Weights of a small GPT-style language model, trained from scratch on English Wikipedia: 41.2M parameters.
MLP neurons of a small language model. Each row is named by its layer, matrix (down: output weights) and neuron, and shows model dimensions 128-255. Each number is 500 + 40 x the weight over its row's rms, rounded and kept within 0 to 999. Numbers have three digits each. A neuron's up and down rows have the sign that makes its largest values positive.
After each neuron's rows is what it responds to, as a language model described it from the Wikipedia text at the highest values.

L2.down6:492536459479470530532463445511565499515525462499490515470542529427592481513416467525503470515559529479575500449445495497579497489524584434499481487488461577530479546448518505510505536443476512532492493480487482529475511524418493440568480476433465523557482508564477509520423463549496557506533429484528496480459562496521523411608422589520428528462467587502509618494552452486458448565557
Kinship nouns right after his/her (father, parents, husband, brother-in-law), plus final pieces of hyphenated numbers or split words (16-year-old, 1961-1964, imperious).

L4.down447:494493533445411456440522378529518490535513478487469510482436448515515519519524541525538523553497518559482486504473476484517537501508513539492497493505470522501488505418496513593514500544494416436504487487498459529497590537517503466528499480520470486453465539496494555490474515519522508486514392601565460517481467443452451522528447470473489538472558477471472400500575469454452522468560
Word pieces inside hyphenated or elided names, chiefly the apostrophe in French d' (d'Ivoire, d'Eure), plus table-cell tokens like 0 and |.

L7.down886:546509545491512486549605480469533484507579383574502513521495498517507522559563447583533494505488537486556486548511548492555529455603499462477501544451519382480401477497443494475445586448587530499602514508478489503529538500487494513541498580524487556535463577463517503437524515506518527559537478520513472473552491450527487461487486512523527493462466510466535552520505497570480546511479
Mid-item pieces in tables, match reports and identifier lists, such as minute numbers (Pedro 9'), table-cell digits and separators, CAS/OCLC digits, and inner pieces of foreign names (Diocl-et-ian, Mao Z-ed-ong, O'Leary).

L4.down109:496501426523437506535555498559472492543526491587531447614448558441488485588482534567556518497462505540489517475482535527487462509520430491470485483513536540504545459473555376475486494519538567490478507471465465565428504532532461506461475469490470517496465544546517522521476540578534486517565498523521515442483534504411466493545487494518460597506467573522535537462487544481544471470480
Pipe separators between column names in the header row of wiki-style tables (e.g., after Player, Team, Votes), also semicolons/dashes in field lists.

L4.down515:537535465451403528530479440522488449484543552530440530503501452476548534486433508498503465505515495442541471550510553485486610555456422500495550466491466518516552362538510475529475518501488479516573467444569446485508526502483505539454409476536487486548533449552464428559473515536543463503530467493423494477515479404466457497539479594504582446418514440401482526514500487501500469485469
Digits after decimal points, and semicolon or pipe separators, in coordinates, percentages, scores and infobox lists, e.g. 46.2548, 58.06% |, Aziz Ansari;.

L7.down571:480474495503466510504454497499569496499626494510460497434546513547518496471526490447533500531472506516463425567489469497529479494455475532447540434475416452466515558400583467459502532525490589400456483550489488495467445467487518491498449463459500490530486422588484532544468484547485492530519470574509522533486464490460393524500486473495442510483591474426512422557454450472514462433513
Words inside set multiword phrases that predict what follows, e.g. Own in "in Her Own Words", "at that time", "informed consent", "Best Supporting".

L4.down122:428503492528567519503434479428537532425522471473470471531546538539548589464487486488442448481472494544529422441490478550469482552488547515545454534481465502496441527567499518501497522495517443505523451526536512552492454465537496426527513504492517436516508457509510476563480513557469405490459491497488536568564515508517467462422450524551492488466516481424490550489493524477533426530543
Pipe separators and dashes right after numeric cells in markdown-style sports and election tables (52 | 98 |, 37–29), plus scattered mid-word pieces (ind-ict-ment, rip-off).

L7.down6:497457431516403516497567515494486535631472432543416497570496535501564543474454437510401478497480470491538468502568502503488507542491422496519549435513462541512500549570511467508502507479542493475573513427494489476490545509493559490423447542480559482489552508417532454551449498436464495521525473559527547539493498470559504513504563511447468428558485496582524478522474508488523506477524
Tokens opening a new line or cell in structured Wikipedia text, such as list dashes, === headings and table numbers; occasionally mid-word fragments.

L2.down73:515503554478488484537450475466526511517452498472515523570471494481493530522532510536551492483454519462506525543425451477495443477526569429467459457513471468456494551520574507425516502493528548461489460445492506425430490440473440499557469502499476483463466507510469524477470521499511513488477558531540455478502451387541487473463489429468546540454517519531466430512502530559489549510502
Digit tokens within numbers giving counts, prices or statistics in prose and tables, e.g. $625,518, 395 housing units, 297.2.

L2.down434:494499471536493515456473533536477464502469462514552516510527536547523528503503472486444523482513515486503561507512462512519495524526485426581492520515420595531480491530505477523488485517509517584511447468549496515536492536563536465534542496571464525510447521529434505508478499473512507425496469499552433532464517535444564531551483535527526535443496499575516504557475528537435584543460
Modifier words opening a compound noun phrase, mostly in sports careers, e.g. first (-round), major (league), full (season), winning (streak); sometimes mid-word fragments.

L2.down814:475523498548502553444503546457506461494547474437453515589470488498449481491543506460518509486528495497442496476457511514466513492449514491548437448451587457562489580538484490481447545475448515460502489498530523491539472518498515490441493503528426481475457498445501503508563496463480525478498468477545440540502477543514458567533475490461503512477506438438462505487491486484578486489550
The second number of a sports score right after an en dash, as in 1–0, 3–0 and 9–0, mostly in results tables; weaker on other tokens following a dash, bracket or "was".

L7.down118:519488544516503509551582541541537549600516485500469490543545499510538447458534471507537523506502509495425506506490477498503506472508504403470606568448491465513480503523509558510482568491462574473527535527427538454466473546516433478461585511432519494554448445534509477502461497500540523504527468534450606447509447457554513503404467537561477504551534552492513516565492559470473462490455
Numbers in pipe-delimited sports and results tables, mostly the second score after an en dash (0–6, 2–4), plus ordinal and vote counts.

L7.down425:491482505553513473443568554494498511447622508537501509525458544500518551499469476487474546535482505518464484474427513542466514464565507519498507513522501512520548458567498496500494499536471508536459469549513506478442453543613465524466513484536451490458509534477552513473486435446423499452537463452457559509604471448544530495472482466527454437527509475534494533582549560517415424462495
Nouns after the, his or 's about family, lineage or homeland (father, half-brother, barony, city, land), plus en-dashes in east–west or score ranges.

L4.down299:496454519520467495591512617453489509672458454414448456485530522476430554524459485533600547603463498522494489573497469487554507475515574512495571509538495520549411522547530510509463497495534502460471448552556503492503473423523506547520522519501490415489512511531470487541506516404588465491499473457469584474500565463476533453455550518497549530510488513478469562543489487509480450457567
Wikipedia structural markup: heading openers == or === at line start, blank lines before headings, and infobox/table field words like office in In office, Key dates, Pts.

L7.down611:498577465462534492490480418491518516507451392492459500537561510498463517515491540494479474413457572538551472522462447503494525435478562478458531463526504468495471466490549499475482521522495505523518470520491586572461502589504397495528482433458503446519487453456470544438519565487480490521517442557518409515452534487494455507531458451445489500449538532467484503390533480540486534493502
Mainly "of" after percentages or part-nouns (31.7% of residents, end of, part of), plus table pipes and mid-name fragments (Poh-l).

L4.down97:453514508495528495517535573539485550646515445519554503467559545521501476513543496470405471461555505455486498512513478457549485455568514538506573421470421534514478512492569576462524536520479521521481459517542538533448517524532462472500547558479551509421527433472539484565508532470559503512448471524513443511506446470469503512507471438472500547506486489515529545481534509557525488503462
Punctuation and connectives that end one clause and open the next, such as semicolons, periods, sentence-initial However, and comma-following but, and, so.

L2.down277:475539536482466483503531509484502517454565576514514514429481463523492505495544443562486481490496527458507500471487417487497470488531534457486462503570488467535587510530518463513526481565535573478538407469567524491462473484557558469449485514502538504513480501537464509510498463482491546522525534590436538511534516534501496509522527445504512517540554460557421512483496421512520534433430
Adjectives and modifiers right after a determiner or hyphen, before the noun they modify, such as a cheap, a mixed, Mumbai-based.

L4.down598:446499546485434533475492524553464483443437589509451484580493454482472493470557463485499482480452545460507499526535432480488530499524505471503472496518445531449491488463505446420557496494484482471464461462496487478497450507465501469467455540507498503494425489458420502481598491553574533478532499627504503470440503543485481501501588464463526511479522484518431440501488526545430526436492
Digit and separator tokens continuing a number, mostly after a decimal point or comma before a unit or percent, as in 2.7 km, 24.7%, 5–6.

L7.down274:538460522456515489482512518487453555553498414508515541486527613454533462478511521500481426516512548471519478506444540490539531485435482493444479485445542491465516549538513560479509398461427528490566557478421463544510546513516468569498525486441459508529468575454513517481472525492532552538483523494481508413428457498540483455443490474435489490555543586542541511490445492500489496478539
Mostly table separators and minus signs in sports standings rows just before a numeric cell (| 8, −10, −7), plus prose words preceding numbers (in 17 games, October 12, ×).

L4.down142:519540554552518509528470537553441483499468435561542447511511542534543530490428482481502483496564473544519515470487493460467415498569527557536510502504536520428567574502444494529531580468476455479421485488500522456561438492499528458500543464532524551555532572400520514546489476419441504542429490462467502506504514482546460495518467453515481492517520471523530527539491421492542492485507
Commas, and sometimes "and", "or", "at", that follow a completed noun or prepositional phrase before further info, e.g. "in 2024, where", "project, which".

L4.down31:544531513450476504443454537523526468365510499481525580512591544540475487502536473527531560489565487554514510439467521499460393557518533553585476554497486526568559535536547509506570457541577529471528510522553526480499500488489474463557526492531497555526466457514473482523426488526513444501513539509500561560527470460563471429500464543487481449501461545508559425516554426547513536437443
Month names, plus some years and "until", that begin a date in running text, tables or infobox fields, such as Opened: July 1945 or on February 9.

L2.down615:534511483470401458491512569476554531503495454500501475480441465446442500533506547520469559474490488508463476585512447449499503553495581575448445495510502530513540479482561485535500533494476565552459538527513488521457494596547421488438512474493564548490540525430517541447490486475436481466564398509459488478511386510452459471512425466532518529518486478478506518491416550490458413498491
Main verbs just after their subject, especially "signed" for bands or companies in deals, plus served, took, date; also apostrophes and name-ending pieces.

L7.down891:459535477455461511577459472553497482456500441540537451535534475471594526520447522453520497565516566434481558508462491450488506424487538484467542489452361522545495411460431464468436474472531553525523484535526493469477384510593516564530551470490494532497498409438662429503463451471457460482515486521477498494509551455460476539443434550535496497487493469544488516511507548516571584520513
Delimiters in Wikipedia tables and lists (pipe separators, list semicolons, % signs, == heading markers), plus scattered words mid-sentence in sports prose, such as fifth, previous, start.

L2.down358:506443545498439508403485491475485475492530573442499493492505445480541504522565494512563506529548504480570436559449566475490486516461463603504476510551514432498557439397411529483475573460525491480519479475458565530558556572447444475525530463529501482523510551546535521440490546428496581460497474490487473472506528508466495441517458471509527461503639494540488513479543493523523475489446
Digits right after a decimal point in numbers, mostly percentages in census and election tables, e.g. 40.0%, 46.6, 2.5 billion.

L2.down286:517479490526589442466521559480443428539471423539508495539523497433567435530519492570522452539489486492460519536510447470482490517456500480419475577502529567502514550460519523470493457520513493511430496454503499508508514505447536520472509562479470510490470425482510523550486492476594499507559551499451506496451555458476470548439458488491464449508518456482495552537561558431484513545490
First token of a cell right after a pipe in Wikipedia tables, especially election-results Turnout rows, plus name fragments (Ro, os, Kol).

L4.down242:485483508514526535459491516532539493538528505530485509420500465525487483471480499515490542577464490501513513427540516450546474540478579480530475511443545474473467427478513535491482502465455428536449535498507494448468500513463488499418506515520526537585462481411505523492459507478470535444539497574540522532540477480653456498517442456520517481511515467504505446528535469544525475458578
Mostly the second number of a match score after a dash in sports result tables and lists, like 2–6, 1–1, and 1-3; also stray word pieces and table pipes.

L7.down444:544427514480411585530476454587513525563576531441472535498522482455551480466492575476509493540492524520538497504500601484406487533488501485491521471481501446494503462442513469463503414545531512504474522466528512530543506486397457455435437413441445525461514513485514544414483525540509487511447485417554479547479509469477492508479588496498463543457452477509486426557526488492510509499485
Month names after "In" or "on" that introduce a date, such as In May 1794 or on April 25, plus "in" before years and some table-cell tokens.

L7.down769:494564495518473453492506558526463524519444494544554542475491552509516436606480529512466488521491596456496409481447515445572480469504423523468471530556453486465468429477476506449523486483453490466547466552541505499518468511484506555458447443557523467418505445480547426455419538530475509512572453418464469411523461454533479472483523518417515542526529512408548498594466524494494471483497
Mainly the pipe after a percentage in "Total formal votes", "Valid votes" or "Majority" rows of election result tables, plus coordinate seconds digits such as 34 and 23.

L4.down551:517538489526484451561496478524542490510517497563488511503475497528557450501548478543541489445506538452579478466529505478530468483536507503467504483513517541459496448401516561505525513548458456509503544492503488577476481544440532570465427519518529464490562489538506456465490462548531507545468506525576471439480489480475467490462490405547528510482500449515512531575497476504464525557545
Tokens that close a word or fixed phrase: final word pieces (cups, triumphs, overheat, names in tables), "of" after quantities ("a total of", "10.76% of"), and a title's closing "=".

L7.down809:398437450525487489450452465524473501465518498513527414493585534451531497450479457555499539550505524518443495486453452499520471522591453517440482517481490520482440448463536480509527429465522526583519517450468538480536462519521563552508508557465454500523487571495572566573486561522442493439475475563519507537440483501545424539494518463491518494464553418535473492477517536456487532480468
Tokens inside chart, ranking, and statistics text: prepositions before chart positions ("peaked at"), numbers in tables, scores, percentages, and year ranges.

L7.down690:476500474520506518509491470544485498569517515505520563461419492510455446468462509545534520454504440459499597536490495519518516504472508473492464481438533513480539502520547537511508540469497537543454491439508422455497519503542428433579537539492472612502531432497532505416490486504440432497494476473516558411484543543475497507587475443485517492523486500526416422461453477472516514500434
Commas or "with" right after a completed main clause, introducing an appended detail, e.g. "gained 45 caps, with", "17 caps, scoring".

L2.down278:488508565506535493464466419355518480578490472474501479453441368540367512501600462521532497477466453512479528506541484507436452461475533415514462489514530520518509470470458570528473521501431547508530518493528554534490554528572469535521549510518503450521507520503500494506504485446478527521488476526538540511449536465499491534550503525478524557386499499458510488494471489506451475504456
Month names, and sometimes years, opening a date right after in or on, especially sentence-initial, such as In August 1976, on June 25, in 2003.

L7.down426:452512541410538473498567440441539439606489484500492506561459495492469544518492474552481472469533454496495486517563468477469467544445533493501482445438495494538457575534392454487430461480558509480495522504540532488484443500522496468521536548536512424493500522472469492470461515467530520475513518472477516467494528473491522551556556486490483492469463522499489533497531494450468502564469
Fires on the comma, semicolon, and, but or that closing a complete clause before another follows, e.g. unknown, but; also on closing === of headings.

L4.down219:474542455549520548550410475453546513432503536501430464576497492488545504496517477446515514455512553441565435526486536479543510597520485501510446515467455490501481464464467511508489483535521470512581517474480517485502489576485571520484386514564476562505461563518476431467494447536492532498465484493481501535526511574472419506535525543544551488544528485535472440517511512596516528570456
Function words that open a following verb phrase or clause after a noun or verb, such as relative that, infinitival to, through, under.

L4.down51:505510521413485546540449477480531483561564475496581482433528539516466439456453489547467491521520552498528560517531478494497478503497462551466462529495498445524506461505490422428471487508480478518563558494513487508525451525455467494520472526513482511470481530487500459494510538479502539497587529496387498456562492517521496442488446520462445481480539493568518521554502448497529465569482
Nouns right after a possessive (his, her, its, 's) that close a phrase, e.g. his name, their father, the farm's name; also closing quotation marks, table pipes, and High in school names.

L2.down625:503451492519503483419477506471485494471551497538533553509492495499503551470538529482548502466587454521496515561459554516469509535406404570517474445548428483529516444434462545510485509424496483460491428531417539516495561490437402506523559426553503535557518574490479505507483580516544514495465479507448480516535472463605507448471455490550512458438525521536480502476462487483535474507510
Digits right after a decimal point or a range dash, mostly vote percentages in election tables, e.g. 75.43, 60.31%, 1948–49.

L2.down381:488493522482464544493500461534536467475545480524601542483429492493479509475557518465556523462531512514499541548560497463436503539450528526563477496512470469531500485465443514458520502537472501522509490473505458480529531517470506519488540506467541579474505594527432530536503531517484515448508542440538520470496475499502510496556460530434484538522538509457578478468489419509471447585494
Word-piece fragments opening or inside uncommon, foreign or Latinate words, often g-sounds, e.g. g(irded), p-iaz-za, int-rig-ues, Georg(ia).